config.toml
d_model = 384
n_head = 6
vocab_size = 8192
norm_place = "pre"
positions = "rope"
rope_base = 89700.0
attn_scale = 0.125
tie_embeddings = false
lr = 0.00662
lr_mult_down = 0.7
lr_head = 0.00308
schedule = "wsd"
doc_mask = false
MLP neurons of a small language model. Each row is named by its layer, matrix (down: output weights) and neuron, and shows model dimensions 80-335. Each number is 128 + 32 x the weight over its row's rms, rounded and kept within 0 to 255. Numbers have three digits each. A neuron's up and down rows have the sign that makes its largest values positive.
Before each neuron's rows, "raises" lists the tokens whose logits its output raises most directly, leaving later layers aside.

raises: "ash", "ter", "asc", "han", "alia"
L10.down238:164174127144174153126173093170116163170101074112160132124133102125068098163210113126159166117129110107148190155096168130099037100103131131152065071076145155118164133074125145142115088117166149079143142060074147130103102096135121103145130141141128168133218088110148108067086175127141082220153176175163143048116099199145115150126113068119154051157127132152115122147200133162116126092133142156094133171144123097131157118124142104122152101148119122162117094213157063149098196062156137147116166100110174148163102092176135155161184149151142105171063077098125146065155138123177126165147066167123122202102088129119184079093149119105181140165110087173137152147115127121099143130158206110100130117080186113159138125113148116100101131101158144110133150141068129149121152090130130

raises: "D", "P", "Y", "G", "N"
L11.down354:101074066105135125146109144155138121179134122106111101156156163143129125141255154148141099189122130099172113156135118114137161161130144048095147114111155086079105147159178154137123098146141106120122135143111137181142017080106141140086160000132143119128189129133196160153123109090128104062140081126157134104127129091112136092150118148119084145162087089138151151170161159123123150117123161124175111096141148099105162130150160111141133111157133086110085104114110124162136067127111168061178171138180207081106077153136142135170126129185094117129092085098138121122145121135129117116118129162131150151098076161096131154091158087130138116078115103132163126133095135108126117134078121161161143107101096151101139118148137138141221088195119128074136082142137166178155140139171121

raises: " its", " their", " these", " any", " the"
L9.down916:118164156132146133162060113179119180207166114227089137168144143136188128125046114158099181149136115117146148092076079109166124086113124140168140110111093134163126142157109106111184113164135155128172142104106155172115121142123164136100119144129137086117121114109132159202099162175130165129091153151177139139117136146148118088105147098087194089128080165148112161053141174137176116121152121133161135091079179113156123141156106170141126108122117114141113158082099160166145094057119195073119102132167123177179091079060113137131127105071182162142121118117172173141105142099175160111053090069073116197180116086153184156144113125156151133163118139104157133145148134165127131169119063080176115111155158140168098200118132175171095112160123104089165118145169085155120147159081078

raises: " poetry", " stories", " transl", " published", " illust"
L11.down110:136147116163129108124194120105087172150154152118112141107159168177100085119081092211147132173122128171136106126113076111168098159127184111129175132104169112104095079095169144128131137138183099100181140143136147086135092172124119138174119163126158137151106141162117158124113206130115158103123147127179150134087169121144139159108111111125145202150079132145158114134128139052085117159092095097108140199093094126121125210131156145138140112222086168143170169135121084119141092152127147131113176147178108101071100133100147121091137120128067122081099176132127143133124149058123145165128108103095211072112122139097161158105222100176119071112109096137166109162156158169107122123117142126158121105099200086063123149093136124143148124108090127116125093126179100105149131135134156

raises: " came", " became", " gave", " took", " occurred"
L12.down255:120138152155134123104133146082099095105143173170134150176120125126128153139108127118122095123116127161090074136086088116074123184094128132117137154151122124066091087131095142110136127139116141179105143141119136124135189125099147139139160204095110123135118182163090156111081111073068121154159109119112132108164155094067090118169138141111097155109136106092138158156096104118094134087175102109128158111140146136084168108133092099162190131128119109118211123128128160074071116093183092084140062137125133127117181153149115097200152067119112122131184135181164104072138098211166178111149174128081162138139207136104124108129144115073184095066111182162121140113121162090136175102136091080146123141154123079124116189165134127117174121126159101144100105181130206116162162081182081

raises: "e", "eli", "eb", "emi", "eh"
L12.down591:174206136160061109141129096135106156163105131164112136125132172127150126122150151166134107141121132042151175157122156135073109139141144154127205138142128161144144122204131139112119180143102139158178115146169123076087193131129177079089160130097125090148161156136150164149076142090110109130152212155156097176101150127113130106158190186142105096137126126118179151159143122071159160113113085158116163109118113131171124121106131119139132143200102098123209161157139104157123116102107191169135133167114120131078131149112156092151097148115124121201114123149147199086169114138136122106166144124137093133202070074057178115142133139146095131156090141072124091124179089088135144096039188174171068168137135072158182111106130146122093078131155151121161143095107121127108135136070122

raises: " months", " days", " hours", " weeks", " Years"
L8.down611:124125097144116149132144106114146166115136103134110141153157168185150166117069116110121174185118136104127102145173143116122135132075114149099116128119101107111124100084176151082164120174125115098224170156173142085083135159113176136072126170107140114135103149131160109132137209093103139141128113094135190123158122122130108127076142156109059094112079162156150147157079165135075144120084051133109143098131207141126114137056094093156130125113149073155170109168186071153066142113123142121075089128107132163155157102132129121123228210130117110123136126102114101118130088161187123149129160097141172146120142090128075087086118156153083160139089127171085101120084144163137159139107119182173179169228103113090154148200148165133126178143119081047072114160149120081154147165124152

raises: " during", " (", " of", " which", " while"
L11.down112:150131155108131133147149155100158130088146167077118073129146087172151094147219150100134056072136136106147118102070128129174123110095104111122118110126120110092150099166138189137097113141141147150126163098154126149161067149145145119107129146109121122048168193154143109094170118093153099153054109098136115106181149154152115116160161182213126159130101109092135143151124186139105105133091155100122116122116125179132093158161177105119187143100144179148153144120088057156103106064142107141155110128141120148126140121195122123113173146150090105134114135116153108127089164137147139099202158148171119122047106148153100114113137136110094146130142114159120089107093093110160142105111046108093118080144129136153144143172162037109119136124162164193097147171142141140161095210148111

raises: "ence", "ents", "ent", "enda", "ing"
L10.down591:108131102147098110135146126146101114155091131171089162157116112117112137137249156147137116136129142138134148185113158139103098162079152170109105153141113164106130137174131120139125098092119089145145179108154129171131124102093191160141100227169143095129164158130169115092088101161100124120112117108174101068162133104088145158194128109116103076130172122131100100125078101142129127153150128117142118182060111195083190124079138106132138081064059145175186145089155174090104074127114100148135126115200203078098138097108131147083156124190137106181180061093108151120105103132110166138142192155127135118146101129054108087111146111209201141117132130094170141096154156178149132170155181106066169090078142132123169160096163131103150152119098154141158147135115124124117190124132100

raises: " team", " teams", " championship", " players", "Team"
L12.down30:145129133127168099131133156179166146142160080065167161147149156100093105102093100168141143151080142071155079121080176127115139124138074142087140081111117190165161147134137181101123093117150130159165126139156132124135169157134120085109071150192110128159106109121151165127090142110092090151141200175172112113136163118157139170115127115150137170101108115135134146150104154145132140127129133128142144134143115118136162113127140137134093139088156159129115169109139059095131098071161130103145149131055150086134079119183121148140079160120088155131120120108181176102105057123126163186082137150139137038102206063138074168144129098119175163130109137066110163048113141170131119123140143114083128158203112091115163089111159110184143163190127156142121141140160179117174157148171145

raises: " role", " part", " screen", " stage", " position"
L10.down165:122109096070175153093098137142110193114117124104117117169165138124116131110143097163125131126138150175101136137115118041125159134113115128150106184160142128155124110084117177170140098094094109082114099196097098074135025153176144134141187085125170130142094174092113135107116150140054201110154138197082130156140148115086097081100153090068134092150162102135084103200116145086110092162145088144147182091111160151126113165137086083124141097129084155173128094113210158111108113149116130122098112061102150112146153120138129148153103151091133116157164123192141140132120143115105103145102088176128138120123097160076133078150164140149106143141114104120131103102167082079145173173098122133148070156097134096116165092139189168159095133111181130135145091070149132125123103138146128

raises: " 1979", " 1982", " 1981", " 1989", " 1988"
L10.down467:139119154148050177114111167177157131153075165121149101093100136075108120147120126125099057118110112157208134142060134114114108194119090100104194070160131082160117106132167162134162140127103125109112072141187086079137009089059153136116096148133093091089108087159134163088117120131118172123118164145102200104143133079108139123128138172117117144150188132117112103181122125115111082098073127111111093092138156137135134159121125153131196136128129149120162130107114094085096152152139181143136123152094113132146099090162096136094132086143132083116162095069125109196148146073149149161124161155149091140098093068121110113145123143100146102136102058125096103126117133114114156123158126067109138130116138127090120170158102122143131092162146085101155128160088162134222106107154128

raises: "mill", "ma", "met", "omin", "omo"
L12.down45:181106153094192169106141160080132122101077108150105142158138143126138138110206079113152168069123107131076113114183128110111143136157152127168152048172149141141091083051191171132170139163085033106137119067126183119115080140174178021178129156128096130096123137161114119163123139161126136151095069111110171161091130098108113133154127182108101115146128116114134120154123152179110150149112107122140123076091094086081075110073134110136113151166111144137147162155178084145111156180092135148146140111117101141090135184112085161073125125140174144065142189179120104132133157108096111127174172100113095112143100126077139040184101104173149157143137107147146121096133126122175176094124074146126108166118106084081161134151146122113123137129181169160106054080107147112091149163124069

raises: " seats", " players", " goals", " points", " places"
L11.down818:172163139101114110157030061123090130192104085088117130152178121128134116171121191131154137190129084079108154146143191115105132173122131170143173193111105130148127171118110122077172119133111088157173115086168125151059057133087106092096168182174127120096145120086095149144111146120166098150199134081125173109159133135154149136081159086114111160081113115145179054178123165138118130178112151135082080109140151158125177078142145110126176100141130099167178112073134143150135138139153072135161125113144147164111127138039181133107106152173150146147195115073136195102145114131110102178091114128166146153092139125130136118099166202130149131130121147070105103161081039164148165132123136167106227094124125114125150115102108163120144159152093160092126158158150148079084126139146123

raises: "zy", "til", "l", "gin", "la"
L6.down697:129212103144111108146151150159102098148096145177095138130127121106157144180123162116164179154108142160148108116089152126133154093163149121080116153121111107148078086185117096107137146147118118175099118191122136170152104129129144151123169116093138125116119112105101076181188160156056139160152063079128092108118120104101111174197157120097149198113140127115133124070148072074163136051144080151117162128096100161142097096148122110112125108162148135107115093085131139165084171112133097154130117110104168113220201180133085164113095157118095166138110110135085113202175109093153122140146129128122086119097086128182080114090107126111025122124143138127120095166130144139074199061098169087122072102072122135101130096118079125090140149097082137084173092126184153176175165111141112

raises: "uted", "ution", "ated", "ected", "action"
L8.down921:150125130168210156074127087117145086156159173186118088134139127143110092071052136139166098138145148156120141122077105140143151134119145139113114115199128071136110170193143134101114092074123121154131124148212126094138197126115115106085131096125096156202130124137134160113157102105159117137169131172162165116104134137100174186099167119130151104118150156140167155136119097159147143071096113153150084121085089189135094167082134091110140177121141135125142090080139083103148059162141128114098071120126128204069079103141165137139127119157049158105119163164172116134161108202083140072120085125158148113104111102139157200076111110100112114162152167103143127048126166109117179092140098129151148095135090116121147103152161087130197136115140173139139099127100157149106166156101112

raises: "et", "ets", "ery", "ing", "cy"
L11.down594:112128127109138135130149121111097077123068148129109104136155126118099148074220093068066123137144130148162101140110123149077126157145073137117156169126139107104135109102161079143101170101143123106203120154091121099179147146123162178094204117158135127157158120104140155158173179149157156086094123144150112118101147127166119092142133172108101140126152090172096152144159122090119115096100173184102147142140099176122132148141124116096123184119129115143183145134126111071126139108133122136128136183155115089137062074165099123122206177143081152132114105125164131100106117139173130174090128109092192078169121129155124137118175173098085086124115125081153123162219128130160170146107107157123137131143102098119186140156118142094165115170108137081136170066073111121052113109091127